config = dict(
    num_hidden_layers=13,
    hidden_size=256,
    num_attention_heads=4,
    num_key_value_heads=1,
    head_dim=64,
    intermediate_size=1024,
    vocab_size=977,
    hidden_act='gelu',
    norm='layernorm',
    norm_place='pre',
    norm_eps=1e-06,
    positions='rope',
    rope_theta=10000.0,
    rope_fraction=0.75,
    qk_norm=False,
    attn_scale=0.125,
    bias='none',
    tie_word_embeddings=True,
    parallel_block=True,
    extras=['capped logits'],
    init='orth',
    init_std_qkv=0.0506,
    init_std_o=0.0,
    init_std_up=0.0506,
    init_std_down=0.0,
    optimizer='adamw',
    learning_rate=0.000994,
    beta1=0.9,
    beta2=0.98,
    weight_decay=0.078,
    lr_head=0.0103,
    warmup_steps=352,
    schedule='wsd',
    decay_fraction=1.0,
    decay_shape='linear',
    final_lr_fraction=0.05,
    batch_tokens=16384,
    max_seq_len=256,
    doc_mask=True,
    train_tokens=179500000,
    max_steps=10956,
    dataset='wikipedia_en',
)
MLP neurons of a small language model. Each row is named by its layer, matrix (down: output weights) and neuron, and shows model dimensions 0-127. Each number is 128 + 24 x the weight over its row's rms, rounded and kept within 0 to 255.
A block is one neuron, or neurons of one layer that tend to fire together. Before each block is what it responds to, as a language model described it from the Wikipedia text at the highest values.

Final subword pieces that complete a common English word split into fragments, often "-ter" or "-er", as in charac-ter, co-ach, quar-ter.
L3.down12 [105 116 128 108 173 129 148 146 115 142 144 154 130 101 149 150 129 114 112 137 102 122 119 127 153 121  94 113 169  77 121  99 147 128 126 155 131  84 143  90 110 115 172 114 136 110 117 156 116  98 125 121 107 113 143 126 120  94 150 147 124 148 107  54 156 114 130 107 132 148  98 111  98 153 144 122 126 120 149 111 107 179 120 191  96 120 113 145  97  78 110 170 132  82 102 145 134 132 142  89  97 150 100 159 113 110 144 104 150 124 161 120 147 132 141 109 110 126 177  97 147 130 126 125 105 132 151 120]

Middle or closing pieces of words split after a short prefix, strongest on "over" in discover and recover, also "ide", "ate", "ain".
L7.down7 [ 91  89 133 115 140 129 150 128 120  91 120 143 152 111 157 122 112 173 130  78 156 129 150 129 109 144 181 147 127 108 107 126 121 121 161 130 145 138 142 144 128 112 161 125 136  96 100 106 170 153 159 130 126 121  96 101  97  99 141 117 111 142 124 142 121 144 130 164 124 138 118 132 135 158 111 133  86 114 150 140 137 127  97 163 160 117 135 170 104 108 109 139 123 119 129 154 150 128 122 109 163  87 151 155 137 132 141 170 143 170 137 122 136 108 110 158 118  96 121 161  97 111 157 138 113 144 188 126]
L7.down12 [121 142 103  96 152 177  79 107 123 150 129 124 119 121 108 111 123 159 166  94  80 139 133 111 155 137 143 109 131 123  83 102 108 131 135 130 138 143 119 106 129 173 124 151 142 100 160 119 141 126 130 143 114 132 130 112 129 160 100 151 106  82 155 177  62 139 116 109  96 113 136 142 187 114 131 165 123 134 120 124 151 126 114 129 118 111 123 110 161 140  98 111 130 143 119 124 178 135 132  80 105 151 101 135 124 142 105 125 147 128 120 119  99 119  90 135  92 135  63 116 161 116 108 107 126 127 154 167]
L7.down318 [170 177 166 110 127 134  64  95 137 101  96  96 125 102 142 113 156 140  97 118 128 105 149 119 109 135 154 154 154 145 147 117 130 167 150 150 144 124 119 151 122 116 104 109 152 156 129 105 118 143 107 133 147 110 182 117 140 147 147 191 117 126 122 144 148 122 170 127 144 115 153 123  86 152 146  85 151 131 146 115 160 141 166 162 199 152 138 129 111 187 117 140 140 123 126 116 110 124  98 141 138  94 140 127 120 124 129 124 124 119 129 151 108 119  71 153 116 132 158 130 107 140 142 134 153  84 157 151]
L7.down413 [134 140 112 143 123 128 162 144  70 136 133 119 119 178 129 132 135 147 110 153 114 137 131 101 146 128 153 171 139  97  89 152 114 105 127 126 109 177 140 123  93 124 142 120 141 113 111 139 146 132 147 106 122  76 187  99 132 122 161 125 190 140 112 112 142  99 119 156  88 109  98 129 135 107 101 127 104 126 130 102 146 150 124 153 133 152 123 139 187 176 135 100 137 165 137  97 149 135  96 128 162 118 145 134 135 140 145 109 126 127  88 131 160 165 129 142 142  78 136 151 129 144 124 141 145 133 114 111]
L7.down436 [142 130 145 147 103 121 130 107 155 138 145 114 145 132  84 105 160 112 108 155 111  97 121 136 113 102 136 116 110 137 125 159  96 175 135 137 134 131 154 114  97 122 136  78 138 143 117 127  82 115 162 146 128 116 106 141 110 121 148 131 203 162 102 127 150  99 112 118 116 136 128 129 125 132  96 154 119 156 118 119 137 119 108  67 115 122 129 121 131 167 143 122 140 113 162 162 143 123 137  90 124 110 110 133 109  67 152 101 110 106 130  76 140 148 141 141 118  95 119  98 128 126 150 173  81 138 130 118]
L7.down479 [153 152 140 101 158 106 111  85 189 108 161 144 106 125 131  81 151 107 142 120  91 127 119 118 127 125 141 144  85 126 151 119 147 133  83 105 151 122  98  94 144 155 130 114 165 171 145 120  98 126 110 114 116 136 144 132  89 141  99 112 162 124 105 123 127 135 147 202 110 108 134  99 159 162 127 137 168 131 124 168 169 129 117 124 129 114 119 110 144 112 108 134 104 123  85 139 142  98 130 149 121 153 125 159 128 116 140 165 140 103  85 110 129 139 137 112 143  96 127 133 165 181 134 114 149 157 116 123]
L7.down898 [132 121 178 150 142  91 120 158 115 170 170 111 116 113 130 123 143 119 151 125 156 166 140 100 125 114 149 157  95 151 140 138 121  90 108  97 161 139  88  91 112 129 145 153 104 124 129 154 142 158 100 107 131  66 165 140  57 170 129 121 126 148 137  87 131 116 170 154 116 125 147 134 139 182 130 136 141  86 137 115 116 101 100 134 140 115 119 153 128  84 132 115 133  98 102 112 139  85 130 126 124 103 186 148 179 105 161  95 120 137 121 116  92 148 115 150 163 144 121 159 115 139  96 130 105 116 101 114]
L7.down908 [147 120 101 144 130  82 127 128 185 118 149  84 109 171 119 133  93  99 161 167 177 129  84  98 138 148 121 166 152 106 128 141 150 155 112 143 168 123 122 129 130 108 171 169 142 144 137  68 113 114 165 163 137 112 149 128  65  55 113 109 139 128 153 117 142 127 174  98  88 108  64 117 127 117 104 115  97 116  77 128 150 113 145 151 166 160 110 126 147 168  78 135 134 112  94 165 148 126 121 154 112 153 133 129 122 121  92 107  89 141 109 116 122 151 121 109  77  99 131 149 126 152 177 157  95 160 140  96]

Word-final suffix pieces that close a plural noun split into several tokens, such as coworkers, engines, structures, professors; occasionally "they".
L3.down758 [133 132 111 175 182 146 146 143 119 128 113 112 126 124 130 136 117 114 118 117 121 134 102 111 125 161 153 144 133 126 137 143 118 154 127 140 133 100 145 106 165 102 131 151 118 119 124 101 156 147 122 157 108 156 140 126  90  57 127  82 123 116 119 150 185 115 143 124 148 130 170 118 136 158 117 123  92 116  67 131 112 103 144 178 105 106 123 119 121 128 148 147 146 115 123 165 116 127 120 112 103 152 141 149 148 126 142 143 125 129 172 151 118 143 153 131 137 107 174 142 117 156 152 159 125 101 137  99]

Finite forms of be (is, are, was, were) right after a subject noun phrase, even when the token is a word piece (are·as, is·sue); also become and plural endings.
L4.down103 [134 143 139 108 134 165 162 133 131 154  96 118 144 125 149 118 132 151 127 114 144 121 136 101 138 109 128 132 114  96 131 123 111 119 154 126 120 124 121 135 136 103 112 175  99 154 150 108 111 137 128 147 149 128 122 109 120 152 159 116 139 127  98 123 207 169 125 133 119 191 153 145  78  78 173 150 143 143  99 170 143 104 142 121 171  85  98 149 128  87 167 136 123 131 150 152 117 137 129 126 120 104 135 167 151 147  92 174 113 118 111  59 165 153 106 110  97 120  95 128 126 183 160 135  78 152 106  96]
L4.down138 [ 98 133 133 132 147 114  98 124 130 104 109 120 129 124 109 123 134 127  79  89 145 146  95 112  74 145 137 108 156  99 124 125 120 137 131 140 173 106  99 140 154 128 114 135 109 118 103  98 100 151 140 134 141 100 119 163 124 167 156 135 108 109 145 133  90 161 146 108 113 147 160 111 129  88 186 130 133 135 132 109 133 169 111 145 149 145 110 104 163 161 112 143 122 170 144 156 136 118 172 157 140 156 120 114 170  91 169  68 123  95 110 151 131 135 145 119 119 111  91 146 159 154 123  86 157 148 146 152]
L4.down151 [137 105 134 104 144 110 124 112 102 123  92 127 150 128 132 158  99 143 135 123 127  93 133 191 136 118  99 107 146  90 148 122 116 167 145 116 110 129 153  76 132 155 144 119 124 113 124 116 142 120 121 122 122 136 183 146 161  93  94 106 128 137 119 175 110 127 111 162 119 132 136 114 124 146 124 132 114 131 174 117 119 139 102 222 132 104 145 210 118  78 165 120 133 101  97 138 121  92  98 184 142 139 123 105  90 123 154  99 114 105 134 145 148 153 147 131 133 143 146 161 156 181 159 107 167 139 145 167]
L4.down226 [ 88 153 114 146 124 135 154 148 117 123 116  95 133 103 116 134  88 142 108 149 148 157 132 144 135 130 122 145 124 170 106 140  96 126 144 106 135 128 166 127 119 181 103 106 115 102 148 154 114 116 131 116 130 133 101  97 121  94  96 119 153 113 108 169 128 103 103 117 142  97 147 101 124 107 123 188 159 142 151 136 116 122  92 177 147  94 122 147 119 120 143 175  98 149 131 119 126 145 138 125 106 143 164  96 155 122 122 106  82  79 141 171 121 151  94 115 161  73 138 125  93  90 110  98  63  83 145 139]
L4.down315 [107 130 118 125 147  81 157 116 143 140  95 152 123 131 182 123  87 143 150 116 166 109 157 126 156 142  85 129 120  85 137 157 141 146 112 128 111  64 120 110 137 129 102 158  99 143 141 123 172 112 116 140 148 156 158 144 138 143  97 115 127  96 111 134 112 116  86 106 114 134 113 136 119  96  88 137 152  74 117 122 139 160  78 161 135 138 140 128 142 180 155 131 110 126 110 156 100 143 130 101  76 121 135 132 149 131 129 132 135 135 137 124 134  88 180 131 143 121  90 154 128 132 162 135 186 116 152  89]
L4.down594 [127 132 107 138 114 145 146  64  95 102  76 168 128 158 163 161 172  78 154 119 161  92 124 142 126 128 177 122  89 105 107  98 175 138 107 165 136 146 132 151 142  92 144 129 123 125 124 102 148 141 125 131 128 111 158 165 118 104 135  84 131 114 138 154 143 111 112 139 145 146 128 129 163 184 107 129 109 117 116 124 145 120  96 206 151  78 135 184 105 171 134 121 117 120 160 194 122 102 137 122 129 107 112 121 141  94 128 132 128 136 123  83  75 125 121 156 107 129 131 147 140 128 138 125  97 144 119 132]
L4.down778 [143 108 154 152 130 124 133 105 122 125 101  92 128 179 136 138 117 114 145 138 131 122 106 144 125 148 140 136 135 151  67  94 102 163 179 173 113 132 117 125 122 105 103  98  90 154 112 111 133 164 115 104 133 146 194 141 144  99  88 133 169 113 169 114 116 141 135 159 149 124 179 130 138 108  92 126 115 111 115 124 132 121 131 185 160  59 147 162 134 135 150 113 131 109  93 141 122 117 128 140 113 149 151  93 112 170 106  99  95 161 126 122 156  84 117 110 117 128 118 159 137 132 165 136 177 144 136 121]
L4.down945 [156 142 151 150 145 112 146 105 145 118 107 158 151 102 119 165 127 134 118  47 121 125 141 111 137 153 177 135 149  90 140 135 154 151 118 145  94 134  73  84 160 141 124 140 123 108 122 105 122 183 100 152 133 122 171 119 123 121 144 150 144 110 125 166 156 147 131 124 142 141 155 101 161 129 144 117 125 114 124 117 129 153 142 185 116 103 143 164 110 136 130 110 123 103 121 150 111 106 102 123  97 126 114 130 128  69 162 122 104  88 174 135 133 118 165 103 101 132 126 140 118 163 142 139 125 174 103  73]

Mostly "of" right after a role or part noun such as member, mayor, editor or episode (member of the); also "for" and "in" after verbs, and some mid-word fragments (an-n-ounced, O-n).
L3.down55 [156 114 144 136 130 122 132 129  92 131 131 155  94 128  94 138 172 156 128 138 126  69 133 147  93 162 144 164 141 150 121 157 129 110 105 144 140 151  96 103 164 153  84 124 146 115 118 115 138  89  98 125 134 153 113 154 118 146 111 131 105 136 108 126 114 133  91  96 121 144 142  91 131 115 157 128 163 143 116 147 152  92 139 193 155 112 173 167 117 111 139 142  89 131 102 136  93 137 110 168 122 102 132 141 136 152 118 100 128  84 164 135 135 138 139 143 166 137 141 101  95 150 139 157 121 146 138  97]

Middle word pieces completing a split word stem before a suffix, especially "ain" in contained, containing, attained; also according, record, individual.
L4.down66 [151 142 116 127 169 112 121 116 135 133 123 131  85 117 108 161 129 152 130 137 106 173 147 120 129 136 110 137 172 159 138 129 133 103 135  88 158 126 117 125 107 122 139 140 127  60 142 112 108 115  93 122 104  76 137 113 129 151  88 125  91 174 125 148 130 118 115 108 192 116 168 159 158 122 109 109 129 109 159 110 146 168 128 116 111  94 149 127 129 123 162 100 159  99 133 123 136  85 126 132 103 136 121  97 123 107 129 117  84 144  94 182 145 126 114 169 110 149 106 151 168 132 123 149 178  94  91 130]
L4.down129 [ 88 159  88 144 114 148 109 119 188 158 123 137  94 164 133 144  94 129 118 131 121 155 124 144 129 129 130 140 150 118 116 112 122 162 137 109 178 107 115  95 145 132 112 170 118  96 131 117 105 120 125 116  86 141 120 183 130 125 112  96 133 105  90 148 129 105 177 110 176 116 145 154 106 101  98 135 113 121 103 142 143 165 146 128 109 132 127 131 158 110 151 146 129  99 147 146 121 142 129 128  97 162 108 113 116 131  96 180 153 138 104 116 131  93 119 127 104  99 155 133 123  90 129 115 150 129 136 117]
L4.down312 [119 107 136 109 114 121 143 101  91 148 110 127 115 158 138 140 140 157 108 153 137 145 109 123 133 101 119 138  83 146 167 125 128 128 104 136  98 113 157 115 137 191 145 111  90 117  89 155 102 160 136 138 134 114 142 144 102 123  84 145 127 129 101 127  88 125 120 119 109 104 131 103 112 194 108 167 108 133 139 130 173 167  82 180 144  83 132 128 122 128 110 127 147 139 154 119 140 101 153 121 128 120 119 137 145 155  98 116 124 110 100 157 168 142 174  99 115 136 119 171 151 157  97 130  90 128 149 170]
L4.down439 [150  89 131 138 160 127 107 136 153 107 130 152  77 152 120 108 111 106 141 204 121  97 119 140 106 123 140 131 138  71 132 139 136 137 106 110 141 108 108  94 103 108 135 179 105 100 127  90 116 126 132  91 151 136 107 134 143  96 146  77 171 129 137 126 129 148 141 182 153 119 129 166  93 150 117 106 167 116  93 115 135 147 110 153 123 119 130 129 139 101 110 159 128  77 124 133 148  94 142 108  96 177 139 138  97 160  89 172 116 164 140 166 115 133 127 121 122 131 173 106 100  97 115 108 140 135 175 127]
L4.down499 [155 115 118 120 177 141 110 101 140 116 146 127 165 137 148 110  81 101  96 138 147 159 125 139 144 154 128 136 172 151 106 148 142  84 113 109 143 109 154 117 118 160 111 140 159 145 117 127 146 130 142 137 140 131 141 138  85 119  97 154 135 123 126 106 105 133  79  76 119 136 131  98 160 143  74 121 149 142 137 121 128 110 112 181 135 122 147  97 109  64 117 109 142  52 169 118 131 129 153 140 123 127 104  99 117 123  99  95 181  90 124  95 151 128 104 105 126 135  98 140 107 105 130 120 144 116 110 126]
L4.down532 [103 129 137 131 127 149 117 162 110 128  85 120 132 111 108 144 141 132 138 130 141 145 109  88 131 134 150  92 114  98  88 127 140 133 129 100 138 125 118 109 136 110 148 159 140 127 136 141 122 133 111 141  78 117 121 163 150 124 121 137 157 131 146 151 126 124 179 153 175  93 149 137 158 168  73  81  91 107 109 119 120 108 180  90 131 115 101 117 189 142  83 178 127 164 111 189 160 131 173 150 127 130 133 179 128 150 117 182 146 150 114 112 123 136 110 129 121 162 141 154 129 112 101 153 139 116  91 131]
L4.down621 [148  88 108 123 105 109 132 119 159 127 136 120 130 180 125 127 158 111  84 153 119 108 115 121 117  92 110 131 131 121 130 102 179 146 106  86 104 155 132 159 115  96 100 132 132 146 116 181 112 146 163  84 130 123 109 104 159 121 136 152 125 122 165 124 147 183 133 129 154  93 151 155 114 128 108 130 136  94  85 104  69 119 128 131 134 139 175 129 107  77 118 124 123 105 116 140 120 105  92 132  98 109 128 127 126 125  89 134  88 152  81 176 136 146 170 156 122 102 174 116 131  99 128 137 121 164  73 126]
L4.down1018 [ 82 120 132 161 116  98 107 148 166 107  98  96 142 110 120 126 137 101 109 110 122 143 152 155 151 136  78 151 138 136 122 127 148 139 158  85 115 129 109 163 161 127 104 141 153 119 164 143 105  80 146 165 103 167 109 122 172 124 146 139 163 138 120 128 186 132 133 109 142 100 169  94 107  54 128  97 150  94 156 125 104  93 111 163 127 128 174 116 161 146 149 165 142 112 170 130 115 126  96  81 116  85 200  88 154 101 110 144 142 144 100 160 130 162 111 146 102 139 127 122  62 115 126  91  97 101 134 105]

Final suffix pieces ending a word split into subword tokens, mostly agent or plural endings like -ors, -ers, -s, and adverb -ly (sailors, neighbor, officially).
L7.down212 [141 169  67 123 129 136 123 112 175 132 112 117 155 140 106 113 155 165 134 122 174 133 147 100  90 116 158 108  77 142 120 179 156 115 130 180 163  92 126 160 133 138 125 127 123 118 130 148 144 138 122 124 103 130 127  96 134 104 136 126  85 108 108 128 140 171 155 156 137 104 133 132 113  97 110 174  96 143 101 181 109 114 133  94 112 112 142 107 138 159  98 161 115 154 162 134 115 168 135 114 104 132 112 121 149 132  83 163 112 151  95  91 123  95 138 117 106  94 129 134 141 157 148 172 132 142 158 147]
L7.down288 [115 110 115  96 137 120 144 141 122 146 112 130 151 137 130 128 143 113 105 128 115 133 118  80 118 111 131  98 102 119 139 144 138 118 127  91 110 105 155 136 145 147 151 145 116 153 130 180 114 126 144 156 105 100 142 117  86 122 153 126 118 131 121 126  80 107  81 158  95 146 131 131 114 118 126 106 116 145 150 115  94 105 141   0 123 159 107 115 130 129 126 161 119 118 118 133 125 128 143 118 142  90 123 162 159 105 161  99 151 144 118  92 140 118 118 117 143 139 106 121  89 119 125 155 140 141 116  93]
L7.down298 [113 119 114 164 162 113 128 134 123 116 147  94 133 137 167 113  89  95 155 129 119 100 103 135 123 164 109 125 149 143 110 117  97 145 105 139 150 108 147 144  91 143 117 153 169 118 140 151  77  89 137 145 129 138 148 145 134 102  98 116 146 106 116  92 133 125 133  75 128 128 130 144 146 105 108 153 116 174 115 153 133 146  97 128 130 142 150 201 116  52 103 156 118 113 131 117  98 131  72 125 164 129  91 134 157 108  97 160 130 134 129 131 108 152 131 124 129 137 138 138 127 104 108  77 137 155 148 143]
L7.down356 [136 133 150 132 121  79 146 137 133 147 130 115 111 184 103 180 160 115 122 107 126  94 152 109 109 126 107 112 144  98 136 184 135  99 133 162 166 123 134 143 136  86  97 106 103 117 136 115 119 139  82 191 127 139 177 115  89  84 129 126 114 107 129 115 130 143  93 154 112  96 132 118 179 116 114 101 103 163 135 138 149 169 109  82 105 124  91 125 127 141 108 123 118 108 162 109 102 133 156 110  95  88 135 157  93  73 136 154 123 113 132 117 154 154 123 109 109 110 140  89 126 153 121 134 138 163 123 126]
L7.down410 [135 106 146 132 155 129  73 148  88 111 111 144 120 137 136 109 127 132 110 128 178 135  68 118 102 153 199 152 132 132 116 121  94 134 141 100 103 176 154 139 125 133 139 101 125 142 143 121 169 123 155 126 118 107 132 163 153 125 139 162 139 134 157 128 111 129 104 125 127 156 141 144 149 150 135 123 116 176 101 120 103 120 149 112  95 192 124 129 103  52 161 134 105 123 154 132 144 105 117 108 143 141 150  94 143 120 104 100 103 154  82 140 122 154 181 133 196 123 111 109 148 112  85 175 115 101 132 142]
L7.down488 [117 124 122 160 122 111 176 131 128 137 108 157 116 121 158 111 111 137 116 112 140 119 157  94 101 130 134 150 109 168 125 114 110 118 145 112 158 122 112 122 149 107 138 119 138 133 120 175 130 134 142 160 135 126  99 150 128 107 105 147 165 140  97 119  94 142  98  89 125 119 166 159  97 124 142 120 114 145 124 142 114 128 160  87 128  96 143  77 112 100 195 136 148 162 128 159 123 130 149 116 123 143 124 116 133 131 104 114 180 119 112 101 115 136 114 137 148 150 135 122 176 131 130 190 123 170 163 120]
L7.down701 [144 134  86 109  99 119 111 133 108 123  73 178 168 152 124 130 126 145 147 129 136 148 104 141 108 133 167 121 127  96  76 137 135  79 125 161 123 139 128 155 130 143 138 144  76 141 106 111 111 168 117 136 124 168 159 102 103 140 150 103  98  63 117 141 144 150 138 157 165 114  83 127 150 128 153 143 122 133 133 131 133 157 102 170 130 121 146 154 111 141 137 119 120  90 147 169 143 117 120  98 156 150 118 116 130 106  98 137 120 122 119 107 127 112 152 128  83 132 117 128 123 144 148 202 143 154 111 155]
L7.down764 [128 146 161 117 144 145 142 172 165 145  97 118 150 125  99 156 124  93 103 129 163 120 120 109  84 129 120 149 127  97 146 147 118 130 158 159 122 113 126 122 176 122 118 134 127  92 153 102 120 137 144 137 103 104 133 146 118 120 140 140 133 161 131  77 101 153 145 164 112 112 158 113 145  86 136 147 111 131 149 158 140 101 112  75 158 123 158 127 148 173 107 182 126 152 119 152 122 146 165 104 109  86 149 127 137  68 142 139 143 130 105 139 179 142 110 143  75 125 156 162  93 137  99 133 120 169 112 114]

Second piece of a word split after a lone first letter, mostly "ue" in "due to", also "uring" in "During", "al" in "Walker".
L4.down128 [150 101 124 147 132 133 143 141 140 146 104 111 138 103 148 111 140 122 133  94  85 128  80 153 153 117 152 159 146 137 145 116 148 107 129  98 158 154 136  92 134 125 104  97 145 132 113 129 131 172 128 133 120 133  95 114 126 150 121  82  78 110 115 128 132 119 120 186 172 155 120 138 110 131 144 169 176 133 172  90 112 124 175  70 107 150  52 127 113 133  63 161 146 116 137 126 123 123 163 114 171 116 121 166  94 121 137 121  99 112 168  96 128 160 124 116 105  91 120 140 134 136 122 118 134 136 113 146]
L4.down158 [121 129 129 116 136  69 140 185 129 151 119  89 147 122 170 105 138 152 149 125 118 143 120 146 123 132 131 116 115 163 133 158  88  93  97 125 122 134 170 104 142  93 141  96 143 107 100 166 114 114 101 150 156 170 141 122 169 123 191 148 115 125 160 172 144 102 152 195 106  87 109 174 138 104 120 153 139 106 125 125 138 158 119 199 115 142 127 124 116  82 135 119 149 144 101 140 119 133 119 153 163  84 102  84  90 126 155  78 135 114 146 113 123 149 129 145 111 135 124 162 138 144 109 141 125  88 155 110]
L4.down327 [101 170 118 152  85 126 105 113 164 155 142 166 150 118  84 105 136 140 165  76 105 115 106  66 108 168 169 160 165 114 115  92 101 131 145 163 125 130  95  85 146 141 118 142  91 123 158 119  90 140 155 142 115 131 125 158 117 100 119  96 138 135 107 139 176 152 155 104 110 100 138 117 118 128 140 116 152 117  86 135 160 114 119 210 114 151 120 120 139 117 145 175 115 110 117 161 142 145 122 151 155 131 135 128 132 106 185 114 142  95 137 155 143 103 133 123  94 117 155 121 109 172 143 150 155 115 156  99]
L4.down372 [149  92 139 144  91 123  92 105 144 131 122 120 132 152 117  92 206 100  83 108  97 107 135 100 122 142 140 132 111 115 148  87 144 159 129  77 102 150 158 123 158 139 115 116 158 165  85 134 121 139 176 112 117 119 143 154 123 155  94 134 145 132 130 134 143 136 140 155 157 123 140 133 139 162 137 136 118 129 122 160 166 125 141 161 119 106 120 125 132 129  99 120 143  82  85 138 120 121  89 136 168 123 139 127 111 100  98  87 108  77 124 150 135  85 126 172 113 103 127 124 164 125 107 118 171 113 112 124]
L4.down632 [ 97 107 111 166 132 127 141 115  85 123 155 126 144 133 101  96 147 143 112 137 122  87 124 127 108 161 110 137 123  95 110 146 132 153 127 135 131 164 136  67 119 136 147  77 108 123 107  86 124 128 134 112 123 135 119  98 110 143 134 119 136 144 160 148 142 135 166 106 102 152 168 121 101 136 158 110  94 134 144 139 148 136 130 192  85 163 106 120  94  26 151 140 138 109 133 120 128 174 103  94 137 142 128 159 105 129 165 137 143  93 131 147 115 148 124 146 126  95 144 130 115 120 170 145 183 124 156 137]
L4.down670 [125 117 145 118 110 134 179 107  77 133 109 169 150 124 104 143 125 166 125 133 107 127  93 117  87 163 144 156 109 157 113 121 119 153 124 129 142 144 112 118 157 109 156 124 183 119 143 111 111 120 146 162 169 155 139 169 102 113 143 104 110 125 124  75 164 134 158  91 111 132 115 156 132 151  98  94 125  92 138 127 112 135 108 168 144 130 103 138 129  93 119 131 153 150 121 123 153 167 101 137 134 152 145  98 146 142 101 112 108 135 129 119 121 110 113 112 137 105 137 114 125 191 114 131 136 171 175 101]
L4.down780 [107  70 158  99 135 126 162 143 153 109 111 174 128 147  69 132 176 135 116  57 172 118 106 148 119  94 120 136 103 103 141 103 142  97 112 121 121 183 131 104 148 190 113 111 125 121 143 164 163 164 169 128 142 150 117 138 115 115  98 108 106 130 155 142 112 107 169 126 101 140 141 147 101  88 135 143 107 105 133 156 124 169  99  85 132 152 107 165 133 128 122 118 141 149 119  95 147 112 139 146 132 127 152  97 166 113 128 168 123  93 134 126 161 144 126 134 124 139  92 142 109 141 112 135 106 138  98 127]
L4.down946 [144 189 117 122 122 173  97 151 135 156 113 112 140 149 105 141 175 135 114 142 137 138 105 127 151 140 154 131 135  59 107 107 121 161 139  92 117 153 190 111  99 172 128 110 121 141 148 168 204 102 121 145 133 116 179 141 123 142 127 144  87 119 115 126 117 119 131 114 110 107 104 121 122 110 112 154 118 109  82  96 131 121 158  86 105 144 134 146 174  99 121 137 123 129 138  99 148 104 102 117 130 140  93 188 124 127 149 128 111 111 178 133 126 118 150 122 124 147 125 145 140 123 125  98 134 120 144 130]

Fires on "of" after quantity or list words (list of, number of, one of, No. of) and on mid-word pieces finishing common words (sever-al, neigh-b-or, tec-hn-ical).
L7.down45 [135  74 145 109 118 110 136 102 135 130 114 108 163 124 123 134 154 172  99 114 107 176 121  83 131  98  99 127 113 127 123 119 130 143 110  82 124 132 140 109 161 124 136 122 158 145 119 104 136 157 158 101 150 133 116 117 137 159 183 119 107 113 165 149 138 113  96 155 106 133 135  86 125 151 142 148  95 106 147 136 109 114  89 132 135 151 124 109 101 119 132 120 124 127 176 135 140 128 101 126  96 127 158 124 128 112 154 118 149 154 149  99 154 184 128 185 143 116 116 161 162 131 135 145 125 159 119 128]
L7.down170 [154 131 135 159 115 130 131 129 104 114 142 120 141 168  92 117 104 142 119 114 125 125 107 145 166 142 115 123 159 174 147 101 110  92 167 120 104 162 144 100 125 143  86 118 138 125 140 113 146 118 191  80 149  98 134 149 116 139 139 136  86 120 148 132 127 134 121 127  93 108 147 119  82 134 119 131 126 132 158 140 108 115 178 150 141 110 155 107 105 131 150 193 115 153 140  92  98 143  86  96 126 123 146  94 133  94 179 115 144 130 144 193 107 140 190  94  97 128 141 127 119 167 108  99 125 116 147 143]
L7.down347 [168 127 102 138  97 104 138 100  91 145 137 173 159 165  93 100 137  84 118 147 152 154 113 132 139 114 139 129 147 137 130 130 113 104  98 159 125 133 117 153 130 175  96 137 156 139 118 125 139 137 165 134 147 153 155  90  99 135 132  85 103 134 115  81 139 115 128 125 151  85 149 117 166 127 117 137 140 118 123 151 135 151 121 172 133  77 160 136 154 213 132  78 127 109  99 112  66 129  99  97 153 131 132 110  98  94 149 113 132 121 154 118 144 185 117 132  96 122 165 132 126 160 113 134 162 151 125 150]
L7.down751 [ 81 124  86 136 114  71 142 114 123 141 106 159 154 152 107 200 132 124 163 130 154 107 119 115 103 141  91  65  98 108 107 138 148 123 121 174 170 136 111 161 140 141  98 155 135 147 123 159 123 148 124 117  85  70 144 152  86  85 112 138 139 157 128 132 183 176 128 115 132  88 146 161 124 145 100 139 101 168 139 119 126  87 156 106 148 104 115 103 130 147 147 142 126 113 150  79 110 156 128 111  78 156 114 113 156 112 157 140  80 121 144 128 137 153  76 135 139 118 109 117 122 158 118  89 154 140  85 154]
L7.down806 [ 77 130 173 138 114 137 118 154 162 111 128 120 155 113  81 122 100 163  85 116 120 149 132 117  89 160 137 126 162 140 161 121 142 126 111 130  87 128 147 120 121 152 138 135 127 102 139 126 153 120 148 105 120  96 158 120 103 158 127  93 112 146 129 116 115 124 113 124 119 170 157 116 154 120  90 125  81 123 148 135 121 127 130 100  83 141 104 158 148 173  94 114 118 131 100 139 125 149 177 143 145  94 114 131 154 125 178 167 117 106  93 177 139 138 104 144 120 145 143 109  90 141 149  82  88  97 151 142]
L7.down913 [124  90 146 126 120 137 133 169  75 134  79 143 121 121 143 145 174  89  75 153 143 133 119 137 159  97  97 149 138 115 123 117 107 120 139 114 113 110 153 159 142 129 115 113 140 114 114 133 119 151 128 127 117 140  89 143 193 110 118 157 143 157 174 139 120  77 143 135 176 152 120 188 165 135 138 161 172  97 143 130 137 115  86  83 117 107 204 136 159 113 110 128 184 117 130 134 112 154  65 138 124 115 128 120  77 120 189 134 138 114 113 176 123 113 164 119  90 111 118 162 151 124 105 101 120 101 122 158]
L7.down941 [123 115 173 148 127 145 137 118 128  86  99 121 150 100 132 121 162 104 157 109 124 101 116 156  93 110 141 142 137 165 153 116 162 112 105 143 128 179 126 117 121 101 151 104  90 117 143 106 118 158 117 102 123 124  89 127 122 136 134 197 136  90 141  75  88 180 123 130 142 111 133 120 120 114  89 179  94 107 141 127 144 169 121 134 147 142 101 160 112 103  92 130  83 130 137 125 141 137  93 100 131 153 166 141 105 109 103 113 121 140  88  98 162 154 176 116 155 128  95 127 154 174 182 121 144 151 124 132]
L7.down953 [132 101 120 131 112 105 110 151 159  92 136 118 112 110 104 115 160  89 103 150 168 110 144 105 130 123  91 147 138 148 139  69  81 133 112 105 115 130 129 140 165 131 104 145 138 136 116 137 128 114 131 168 140 120  99 104 109 133 150 126 143 152 123 138 113  77 133 163 143 120 124 112 110 121 133 150 144 115 134 200 149 148 130 195 125 106 142 163 102 164 117 143 102 103 174 152 115 143 136 150 113 136 159 101 133 166 179  85 128 142 127 128 138 129 136 144 127  90  96 138 154 100 142 120 111  94 109 125]